{
  "num_hidden_layers": 8,
  "hidden_size": 256,
  "num_attention_heads": 8,
  "num_key_value_heads": 8,
  "head_dim": 64,
  "intermediate_size": 1024,
  "vocab_size": 2048,
  "hidden_act": "relu",
  "norm": "layernorm",
  "norm_place": "pre",
  "norm_eps": 1e-05,
  "positions": "learned",
  "qk_norm": false,
  "attn_scale": 0.125,
  "bias": "all",
  "tie_word_embeddings": true,
  "parallel_block": true,
  "init": "normal",
  "init_std_qkv": 0.0197,
  "init_std_o": 0.00492,
  "init_std_up": 0.0197,
  "init_std_down": 0.00492,
  "optimizer": "adamw",
  "learning_rate": 0.00173,
  "lr_mult_up": 0.787,
  "beta1": 0.9,
  "beta2": 0.99,
  "lr_head": 0.00639,
  "max_grad_norm": 2.0,
  "warmup_steps": 459,
  "schedule": "wsd",
  "decay_fraction": 0.399,
  "decay_shape": "linear",
  "final_lr_fraction": 0.05,
  "batch_tokens": 16384,
  "max_seq_len": 768,
  "doc_mask": true,
  "train_tokens": 140500000,
  "max_steps": 8576,
  "dataset": "wikipedia_en"
}
MLP neurons of a small language model. Each row is named by its layer, matrix (down: output weights) and neuron, and shows model dimensions 128-255. Each number is 500 + 25 x the weight over its row's rms, rounded and kept within 0 to 999. Numbers have three digits each.
A block is one neuron, or neurons of one layer that tend to fire together. After each block is what it responds to, as a language model described it from the Wikipedia text at the highest values.

L4.down34:532497491492489524489550442473519477501517529526510520524482505531460509507500484494450489491457522514473506465544525506536510512533549521528475496487496516523501541521485531474465524496480477492514468504485492497472467535528517512500514492511540472517513505484507504466447464497520494437537504468511477452517508513494490485481493475509468527515492501530484502506483560469546519520537
L4.down290:501470487525515480526465489505511505468489518502506528508505511495522509476520452509479551489511505503511554475514531527527514514510530487512477519529459533526542576502560499482495492478511466487537495495499499508493472523508493514417443529532468480503487499537450487556540532499481523499491515459465476496491534502463473513513457467524494476485510513522491519532481494503495448477491
L4.down654:494554486494517498479492473509490496546434499474498562479531503501496472475530474475475546499537498508480490525504559488488520531511504465514502480487474492508524553519537505485488527457528513484517481506485506471494508540514471511493498520517486513503505475514500516564482542498461507474520510516489512483497510507508481484524484490441508508474507486553496542477490507489540486528472
L4.down789:512524495529496510486500511506496522474525456509510516505484469498438506463538470465474537520484541516499532533444500492548517526498519533527518514578508497529495553496518491511520483476557448499492496501481494454493486543518492460458485482501505490536486485505502510505500495490530493477507514464458492489514534435471537487493493473531483529522529517470530450507440510505498503513484
Article "a" token. The token " a" after verbs or prepositions like as, was, on, usually the article (as a member, was a delegate), sometimes starting words (appointed, acute).

L2.down803:495494537514510507455494502505500493486492508535504503519523503467487510490478486506526500447527522536467519479485510504490510466506467477495495489551487505513503515510538528522464472473509490496504505483515534537516512533503463533490483485511503483514429528503494510504481506492491519501495458452462522488543494502492486518471521502467500446496511483516480486515463521492538499564499
Role and state predicate openers. The article a after as or to (as a judge, as a postal clerk), auxiliaries like being, been, become before participles, and tic in politics.

L4.down89:535513525508506517493513495478469504492483533518480534480468533513490505513465489526472507514655467505522496539508490515495498496446515499497494470482484526496487488535480490495493497551506484482480447420542492480494493548492496532497493487528535517492514488504488488487438582474467515501468487511479500489482491490500495510502493498528490494506520458505515497462516510485520515520517
L4.down272:494541475577529518532477504469499474512471489464477531489452514526523518472488479534470527460494493536489502476512463521456525515420530468463489479485483483508491477525494477460469506468490497503542480512509480519487452510469544481515466483518510497488511510505550528482513532511498502506492499490502532476489503521441553500482507536487501515457465469484506465519515499490500510505540
L4.down653:528529456488490544511494505488508499500489508485485492473485534490503490474488485499474506485586499526538496534541490519488510511475510501498510496473490511474513492506509479466528487514500455490544445461546492470502506534466488483488505483530524526478499504478522532494484616513496465511482509518506495458491456503509526554536479482515533518457489459476516504455530532462495471535498
L4.down875:526486534513474509507522485499438476517490482525547497491499506518472500476448516527458505488635492493547498493501484501504506501466553477480496519470487513497476528484518467526505519507493486518512495454520537482484497525528465483495469488515505516494469487485491480519536482460471493476437470502463493512540523521500501505478505505498496494500506515457498525507483538487507503500505
Detached space tokens. A standalone space token split off before the next word or a closing === heading marker, as in "Participating nations==" and "field marshal", plus word-initial " m" fragments like "m|edicine".

L5.down13:504512481499500520514478499504429519504469494516517478465513525503519503470461523506512516506530519539461514503486471513573535548487515494477533491498487497461492506506469497465531494522454530469491546504500463480465492491526478465518491486451492515559502481551501473491482501531495498520495527504475506549479516517502521474536537493511518488516472515532453500514504502500499487489530
L5.down46:475508545487525475516546478560507503516493461520485484496475515538529535541479473515475509461502506494496504525522500451447485443534527473501480481506514511526496534547516500490497470497546509523482466484477513504497530500514507512467486484508437422464469471464475531503479476483497483504479484505505470492509500544529492481511544503512487515511467472528519490467497474510512512499495
L5.down148:456500489490508482513466495502494459460563479533498527535524506478527525515529490486522509512502481459483542528430524493516533513465546513517505514487479508493506531473507446476502518459509486476546471468519498470482477468508493514515503509501537468487515484451488522487499528509450478502460481502528496497561502499498519496505471471476482518435529516516489488476550513505470524517471
L5.down156:522515536476522492502469513498509497530476536490489496489480528498495524465508473540467500511517497516461464496500515479474477525499483508511510519481484523492476522470513510525461501484508491499489506497519525496524443477515440535497534480513465543503496493484462467517519489487450496479534500494570468489542463495463486524499485519520532498461487547501481515516479489506485520512505
L5.down197:515540519497480487500494495476455482452504506542486497484523515568452522563511521506461494458480485504501506496521559510502468467529461508520491546486468521499499528461471510521527498536497540526504462475479505473469535503506476490498475517478501460511486552514525482514473496457530490503538491530486498509555481508465472517518521489547469523503498482513524467484506491477540481463523
L5.down240:497452522492502529494490506472492480467523514474509534551551533489486534479505510530520474515523480503506500482521498490486491510508442528523499518522494496509486475482456459506501528468516499507493529535505515494472498469532521481532488504565480507523511525493546515492491487534449518545508510527488538538503518473491477502510502493525506494475472516472526460499518468478504541480498
L5.down244:500543426489508474507490500489507483505481463511475556481499513474481515508520467499483468476502530487486515502541555519516522524479499471502481518547512499488464503437470455529494461501487488480518523526545509466467514497506432509524501500499520504475495483514515502470457538492531504493461531507525507521476495502520484462505532489506495485483483522469509472486474510491517528498523
L5.down433:517482506480529536526498464491474505507510514568518519505502478491537489531503491516474497507499517460492500467531500510471506489498482514508494514491470529516502488522489524496501519469512546473507505482498508473510525537468492472479438526492550490471517461511498469515518466498531518503499450517510458509566548531485481506475493499440493506503526506554488504481488493482488474456491
L5.down619:486496494478501497488493454505536460509512482469531475510469569532511473493517508480477514488482490505480522521521502546478488457510478522538493527495554525544543491507486498522476458492515519478517496539494499485515544445519504521491488523491544472522468518498527489498517501524522513470499560468511485473503495503500483505515483503524515475495480491553500491491503522489456505507493
L5.down659:505462466463521511500530491503515531542484506523485495530495465477518501470491471477481499531485506527489500485519481504484494533494454508545460463480483483497487453506468462485558497515481475456496514544512510526541462465469486470517501495518481546493517594543563496483501503546525503554535503517514491516463492499530487499510519511522491481500503438511507533522510492498467534529511
L5.down743:506494525488497535501453467519505484516530538501525507475489483506505506498521470518535495520534499506472483483498457519553499539490476521475514507514555501532473488492510467507507461478466493534507550535440511510458511485517501498523518484518529484489463532505501499466477478497512527492530486495458462433468516501527512487501518542497525490518492536486506541489535517513518471484520
L5.down795:497474518496475500515477469517469498499515470495505489528500510473486491500509443500495489466494519510508456514452532485508530532491492493499520442493508547524550521540439496447479472523512526534449542495552484473482522510499496500501527518475485486476562520490549528508506489536508511514467484484521497487491546524505530510482488513486499478489510466490534463545500437491479549505522
L5.down854:509495517494552488475510544539462476444540490540471490507509508518479487517509489501490531528525492487507505479502503537466518503504499514522495495523505494497498541487524503459526467509486515524559449509500472495478517502487503440515486464521490509499474515486508494487474467527481471478498489513477570480518497517490498477548480528552506524498460492474511488491537533502537492525452
L5.down910:509516560495467439479470455489488501506532508508526477479495533429526491476521501490487522498514508499455509506456502476532499526474506487491527501473521514464516520519502466471479502501497509525533507470504519515455508515499512487495485503546522478457504506507479531528479516519513512520481457503490528525499524502504533494490504528464475503499502534524516507499521453518487530505501
L5.down916:502524501528518487551489487478514453502507493506466504538505499496489509483474520489539514510518427473563508532511509510479493506512492535500539502504539523506490476501490504487479503507471489513503526472500549497472511481515534523480467521535514487468509534496487503501513457496530500587487511506462536495490446514539505509509495490461512524523488460506497508465489529459503527523522
L5.down962:491452480458482507513528539453544456531536548500526501470501517485485474519484468532526498512523509515494523488482503539479530464464488536487512460510489482467479509504535533488481539524456549516477502557499484508528479505485517493495489507538504551492493523487485469496524494535476469528498499517522505471465472520496511543519453500510525498462487520445480532490537517479526486510460
Mid-word consonant pieces. The second piece of a word split after a short consonant-vowel opening, like mo|d in modified, mi|d in mid-1970s, no|min in nominated, li|br in library.

L2.down735:508523516436534498544473488501500481502529468457516511509517485508485483504543511521477493464492511494492477524571503525558523513459562518499491492416504450545508526472493506480516508486449543498492506540549533514468514523484521498501506554498499488528462512492474449489460462511534484493478533502498487475465507495447519494502514483495477512532481531516517485456503495512521533492495
Letter "l" word piece. The letter l (sometimes "el") split off as its own token inside words or names, such as B-l-unt, to-l-d, re-l-ationship, Eng-l-ish.

L4.down230:457494447481551521508498519520492472491526520498495518537498539499479496521490546459506458463547531527517495534499528453495477505514454497497535496524508511442531526485499505489505534540477522499506496496518536444501492526504475507525530462522501512523493502434457548486496514531496501531501513466493504545482491474531446529494495476482521504509523490512485506524537472494489508461530
L4.down390:507514529488546501491490499477559470527478479493509560530489502508531472526537508469531442464528512515516534497514504501477498510475477482492494461480560533465493518488484469522491489509507537492517497511486440545475494483500482495443492480499501489519518506512479485509479513484469525569492518478515513503530510468524516496486490514529482509505482514486510522483510523415524546475461
L4.down810:493512496520503520480551490458513490534495520492468507496520522470514532481480533530493471533510520479533498514510470511506523464504548461464530495525495495430498481541475543495468409549487536471498508485472529503494489477528491511497497571500512467492488471488477498516506502488461491452477484517508535526508474505482515487445483482472541513488514458534514520525494491481489493521511
L4.down975:488522520532507509533489489487509465519449493477487521500510497480502510550538523506493480526520465539522522498574508496504477483523511531503500523476495554514536493481526480518545489527506544470497435504508503521507500479526469499521517491464482560539541497459497481500523469528525527511495507527493548475513506524511532461489545505503507475509530499529433493544473512497501539478504
Mid-word fragments. Short subword pieces right after a word's opening piece, in words split into several tokens, often names: Bra·n·ch, Sw·it·zerland, Rich·mon·d.

L5.down19:463469522520413535486453493497503517495470501518560486519505541481503506432485505484499487513621508535514472519511512501547530531505501517505529483478521512472472501472496497517512494483519513498495517510528526469512459500509536488530513495517472517563489484525486519498468522559499540480493520489465493480472469518468512484519515497488512470495494491523465479481513524515522496514502
L5.down57:463485520496487566528509514445519507507482493485467543479482479515532526513458489482494502495537474498525522479483495489520511524480539426431470519476517509529477485525483461480519544498480484511441470496507488508477480512514504510514484467518505512556516492481487500491505623474487489504502490533530513490527555500480556509510507522510524520456506485510516484482493538473500498524528
L5.down83:509550480474495495513474520485463517461450522526487509481485505510528513468495483515448506511592480498536494501521505491486504487464494502485502532482452559512477488509517494482511477522507514506508485456535489480519510522484482501499497483517497501521490504511473497492475706512465517500514498496506510477491444508481535492511473474495490488484507441507476494479547535485487491510525
L5.down171:531489465473506495494519484512482507508455508496482526475514516505468467498498514504468516487663464499500493527510485521500493503476493523486517477479469520477472510509504504517487504502542505496489473450537515471515519516494470541511513498522501481518496492473511510564480540489473479483422476518471487470515516483507520492517460498510514496482526488522529495502516504505508518493520
L5.down172:515487442507527488474480484535532517491471545490473498517459486515509488507529519487521462536489531527485506519515493504482503502539466507484536477508532465536491533484492502517532482529482480508475495532515507487489506484494537494498532527503538520480532507536537514512471479534513497523559505525524486492523480462521548513541537541507509522496510479460461508494467515507474516511500
L5.down268:470445488522435513468455518501515516495492540495517499505485495498478499500536483504501525532612507530522464484487478493496498499509474528486524528497510482524494511464507481486500502472493535543507521503508469480498481494520520508491491498503477500539458530524506506496522500521500491521486472494460506500428507477504477475516528477524502521520501550510530499492570497518503508522509
L5.down285:454522502457472481470513510481513506455517509511517487500485507511522506478515518509489482512499485488544521496459522492501497530496537505525487498507530488491551513541482494520486497476483491502537504489507495540521487490496515520504562483517517455485427485547480503501478512417519491497521499540507497538496491559472492509499507497484496451489503458517492503512524527495459490502499
L5.down307:460436547514500487503512519468466471509492489532518511489466481486493517506480524529514459497522492528523543532541515488509529479500488511509481515513498551465498463539488465497536532461477478511489494475494515490504529516525516518523534499493522485467525489536443494495460470473504514554512516508483486473514525491443505414459504511460512518516465530532490482479480528470511522501520
L5.down375:491494505492504538531526503462518519482496543525509500499504517485470491516520510531488502472523484479535510489517504490518490538491491520501478488479510528538530481534511479510501476535505460515506455486483479498507495530508485521491567471486526498483510485471494500466472518536498512536515542479493488518529505520482539482502433487479497485482483491467487497458504494486485460526475
L5.down416:512502532512498487471509494479473498496510514486509519487495521495498487531509540518515469499443450505552517514469560482480520479508515512514495464512492541519488504524503502471479493477521475495457483443434531532513542493513480529495493506488533515408501483514458474543471486483503497491488470522527485501507526468487491490507465557472505474528516460499516484487497529503508501502512
L5.down660:471497488510496528522500510496523483493461483488495528523494484519527526490482517498473501470540498497522531484474489495468523507481491450482484501498460510507494476526537489477520537475514517511481479507498493535462489517490496503526487521511480517532501504516484526477481731512507475498501503495486505477519543493480559493497520535485484498482496528541504488506504514464486495502506
L5.down705:500490494480510560461534483482487505479492499486498486495509529488483460466510515512505477501548499528514500563516506494489498490513490512488506505448501539460484498504497478489484518470503479496497469526490492519522503503518490551503532506483514516454490521507484502462457506521497514496515509507488454436470512494509501487518501493508547514498552503514499516474502538486516487535536
L5.down737:506503472505498515493525474498480504535507519482511524498490507516467482490529521509491523471641503522492498519502470540478500533497512500489509476474477489490484525495550517513501470502540485473506466475538496486504491505523497506500483489519472500509499514449491512515494544480487482489432491514514495504506495497504499479522491514543514521483485488527509507511482514509529544493507
L5.down783:500506486512533511508506481509509464509489499503456468485549510501509491490497560497542499556510504449483517509467478516518517490530508508485497464498526512534478508459507492485497496479470495463496475493514459500527533476516495470487514500464475501455500485530510451539486544501494525538528495497525516492460460515490494506481474541475543500509513591501503478536513491525527498480518
L5.down838:549485522480529534504528450505484503490523475514494498504493486477502486506465481469521488474493475505483475458523495474494498484485471515518508512491485518530492464482517504492476484491490513512428510428512544483526488511467432535503546479493541534488455521510505481493453489513479495508496509548479482508539473478514497490550519510500509508521517493473530512480492480503503529517492
L5.down929:473528503499537538539470516500489497490468462462477482450482507532496483512489505487498495464521448498502512483487516493462540480479502481455488548472462513526498452487501503517500492477494502498492484467509509503453490532494516487550496491515543483497540481497503502490502587463498516522504499518505549535505529490498544501511482535519489499497466455543504433538490518504485497501498
Standalone space token. A lone space token that starts the next word, often after a, was, She, or a comma, mostly in biographies: "a twin", "was born", "aged 77".

L4.down2:486473511489499500485549515512508477522543439534556542537493486496468503499542516450499513551516475470485501482487513460537509484524474533528495491477487515557455477510521497476549508490490520528471467509449545468520466468490524503478532527531486475500510508478505519505512479504493498479500485504490472532489517490502473520489483473506479523487525525472499522498526484505511500497469
L4.down279:525495545483523502496512531480545547494481452548537479497543506546475521477496481514504474472477526478470524414480524486484468499506473518548474511471489505555445472524554509507511479497483475519505534491517500540498472470494520495458567550501506452530533515501523534498506496459507518512501491512481476548487495502470490515464524508507488494466515491511490526537490493482484499483479
L4.down301:502496517537523504532452509490496476479511491558534485519479520496532509476502478495513552471534517476465493484492487478508512532499496478493482507511497468523470516501462486464535497509464483482507552485480487499448499454483463495503538525476481510498548480498548496488559427495449518481511495494468507501488514504502524527550529541536556514542484459494518486457506539454490493487514
L4.down880:471509488499520497500470507525496456462551477494521486486526493517520474511522509473484501506512509469471439508446493479485495532542482518518502477532523529536440490483478517497487491475527531470467555488483524508484506456508528509475492499499519511466500455483504516518506532521500483520501485449515468502498543477524498532471523507510525471490589536473493512483498469502479509437485
Split word, second piece. The second subword piece of a word split after its capital letter, mostly in Wikipedia section headings after ==, e.g. B|eginnings, C|lub, G|eography.

L5.down6:504525529502517519546560530463557477502535533498495531496447517468505526478504472488486502448540508489505527507486504499441475516522514529470544474526496503491477510453496471485512485494495519477516537497493533527539497526504508499510502475533512495520464488467552503513484507474514527515511465525476496534443543505436497510477523432522548452478510496493469511482501477507513499465475
L5.down67:507480496525519538450540516517495507488498478464533484517497488523509496520558486522486522508497499506479542493489513506489447480531455516556537459510494517505506519451512552456490469466486527464492532531520496518513473499533483543461535476485485526501484545510483496482469490484541522492508497471516508515500529482576449506474482476480513469500473527438505504507516462518526481491507
L5.down315:510483528453546511516492526564503502475539495543514479511526477536494509537537473498521536503515500486512501459475502499513465483505509477524521443566488478533468500490537499493540484501504437509471480558469506479503476501493492520466505485494488518528521492443492510528529479480494465501519516479537495493537535490511480506530460492454483469472491519481462518499478508498498506496484
L5.down319:545492493464515498465528519543532473486505453502520501522504512543519524484499536541480498462497508502480540485453513485519502533458482463557517493512471504560510499463482523533507485494481480502542506501459545508487491476497489468483509481501483489506494498485518499472502483457511512489476523478519500489433489506507457493473490468489500475514513471546514481478529474522477515492510
L5.down401:542506508470541507496449489466515497476502494472496472513501547533498473498444478482459499518467518464539481503481478533465521507490520553538467506537526508477529474512469516489478497486470482503477517484510507520525480509532487497502475482494490558513491565506530468510474502500526473487496463522504461486520484481481473504465507516542520441504487515486463527487537508482508502518498
L5.down459:491479498503513517475471545471527482496494455524505510513537525507460500490510485507523512508531499496460496507474500512498479487524480476489524492524491524546474500491534485461455527452475509471497515504511496482509496467505493463516486514505507439561516558500500528504482475506494462529483431482492475552492519515493537544498495506525514524496495540496491485539489495501488510479492
L5.down490:555519500501517477504493509518524517501490502479546492535523519508542499495484512529478488468487513454509510494453479473530496520480508477506503481525488482494533493509484511478506502507475465477471558486523507459528427546481502509535519489485553503497479468483486506463484517537482521486477482494537527497461497501491442490486499492492515497542528448506510547536455487484485527456530
L5.down553:475444552520543469508487513474473467482481523525524438535469512469519505498550488561498494480513503527477493476525463494490500507458513489498537516526522488521509497459513513537523500495470523537514520482496529497472430486538471500482501531529472492517515484480518515478517430519544512525500527469526547535458563514503520504474542517492477502498482520480494515508513485470492503461488
L5.down588:488490484503520483493480510470480489508530463535489503525492503510541512495477467543481505501475510494519531496490467511505479504482456532497533493506476537487478523516502494482470500527479531525515478521509491524471509487503497524558520480562450525469532536477496466450496550498566511458480500516505449461521517477493461491510465437535511509493521489459523525491510526463514487501463
L5.down616:477476493516467507486478488459522496456525499482509487543553535482514480481514557513506495481479508546469482506514519498514474474513482484496478474482463496504526481433517449498524542539485509503539495508547506506495483506506487460481513483488525492505502491550470508477455479508465500509501488537533509491497551533419535525513517483529524492470524515481525475482497517497506462490518
L5.down635:497531487459532484480492518511513496490486495530462470458538501513521464509506539477546511489478490471511442490483467487518505511498483556489463509482511518489471500459494503508488494495489505454535459482481506515529498486489454481532489489495457515483497482526516494478500540479470446559542488482499485519517471473549511545519471489520535501502538428487491510523518522500493470506492
L5.down646:475510516523531476546470548494500478545500494485510506484482557495471499496470486506545514482483517476475473513496486513481448497510508505540507510492476486515519492490479471518512453512509484468497500500478502477501491527521512479495519537552504479468532467456524501492548512514506489514511495501479458490512490478515496527470473541432566506512520510488504520479496481486535465467531
L5.down672:493467515484435456507466475533500495481500476556477477553506494485503503479502475509475460518504448484467497454501512490459512520474483514536508482502525542505492498530482473500536556500512505507519495502507478493475447508522469530468543499490489506536480532509505500471507506525563503525462476491521493580512483528537503482463505493465475495481486531471508509514533503476479511537510
L5.down880:519496522488498482484495525490485509509518486504557502521429532494492492499479510503483488509492467463506555474495485503459500450507458518514507483551497486465531526543537540455487488511524531511536473512453466497486465520464513491470513506547501555514545489498536490433532406496515520511526517521491519470514535514448522511463525510488522483499506495449514512486491463482479526481530
L5.down906:469473497469533501452510504532522481456486526525544492498477479539491504511557514516468489500518521480535538455493455474517495484485489488509530530468470492492502532509481504538505507502507513489450556516519503478505486478498496468482538479519496518522497478495531515528560518511500456519488463538519508479504503495487481493514519541501475517493562503505479524529494474500472516473506
L5.down1021:514522484499473480529449492503510509462471496497533507488524543531493487521487517535493559491512477527481472478484512499483452554536490484434482527502489515533477471489515516517516543473451504534482513546538482442476452499505497501485519512501506464532492489504498505498529475520530505499535478534509495500498530531494505512541481516559520515475499532473515513489490464512488481511470
Second piece of line-initial words. Word piece right after a lone capital letter that starts a line or wiki heading (T-eams, D-emographics, M-ajor), plus table cell " |" separators.

L2.down193:475524503531489509515554484474508527495525505521507478486536465525507480490501480525514543505547540525518510479492481513510479479497506437482522529504505477482472532474485450532542508493436474492495502543528518518522469535484522500447500476510525487521512461489499530473487482494480548493457513519486492480454486531517518525516486521542483491495546508486504473471476527516506475489520
Split vowel word pieces. Single-letter pieces (i, u, v) cut out of the middle or end of a longer word, mostly foreign names and Latinate words, e.g. Mont-i-jo, grad-u-ating, Conser-v-ative.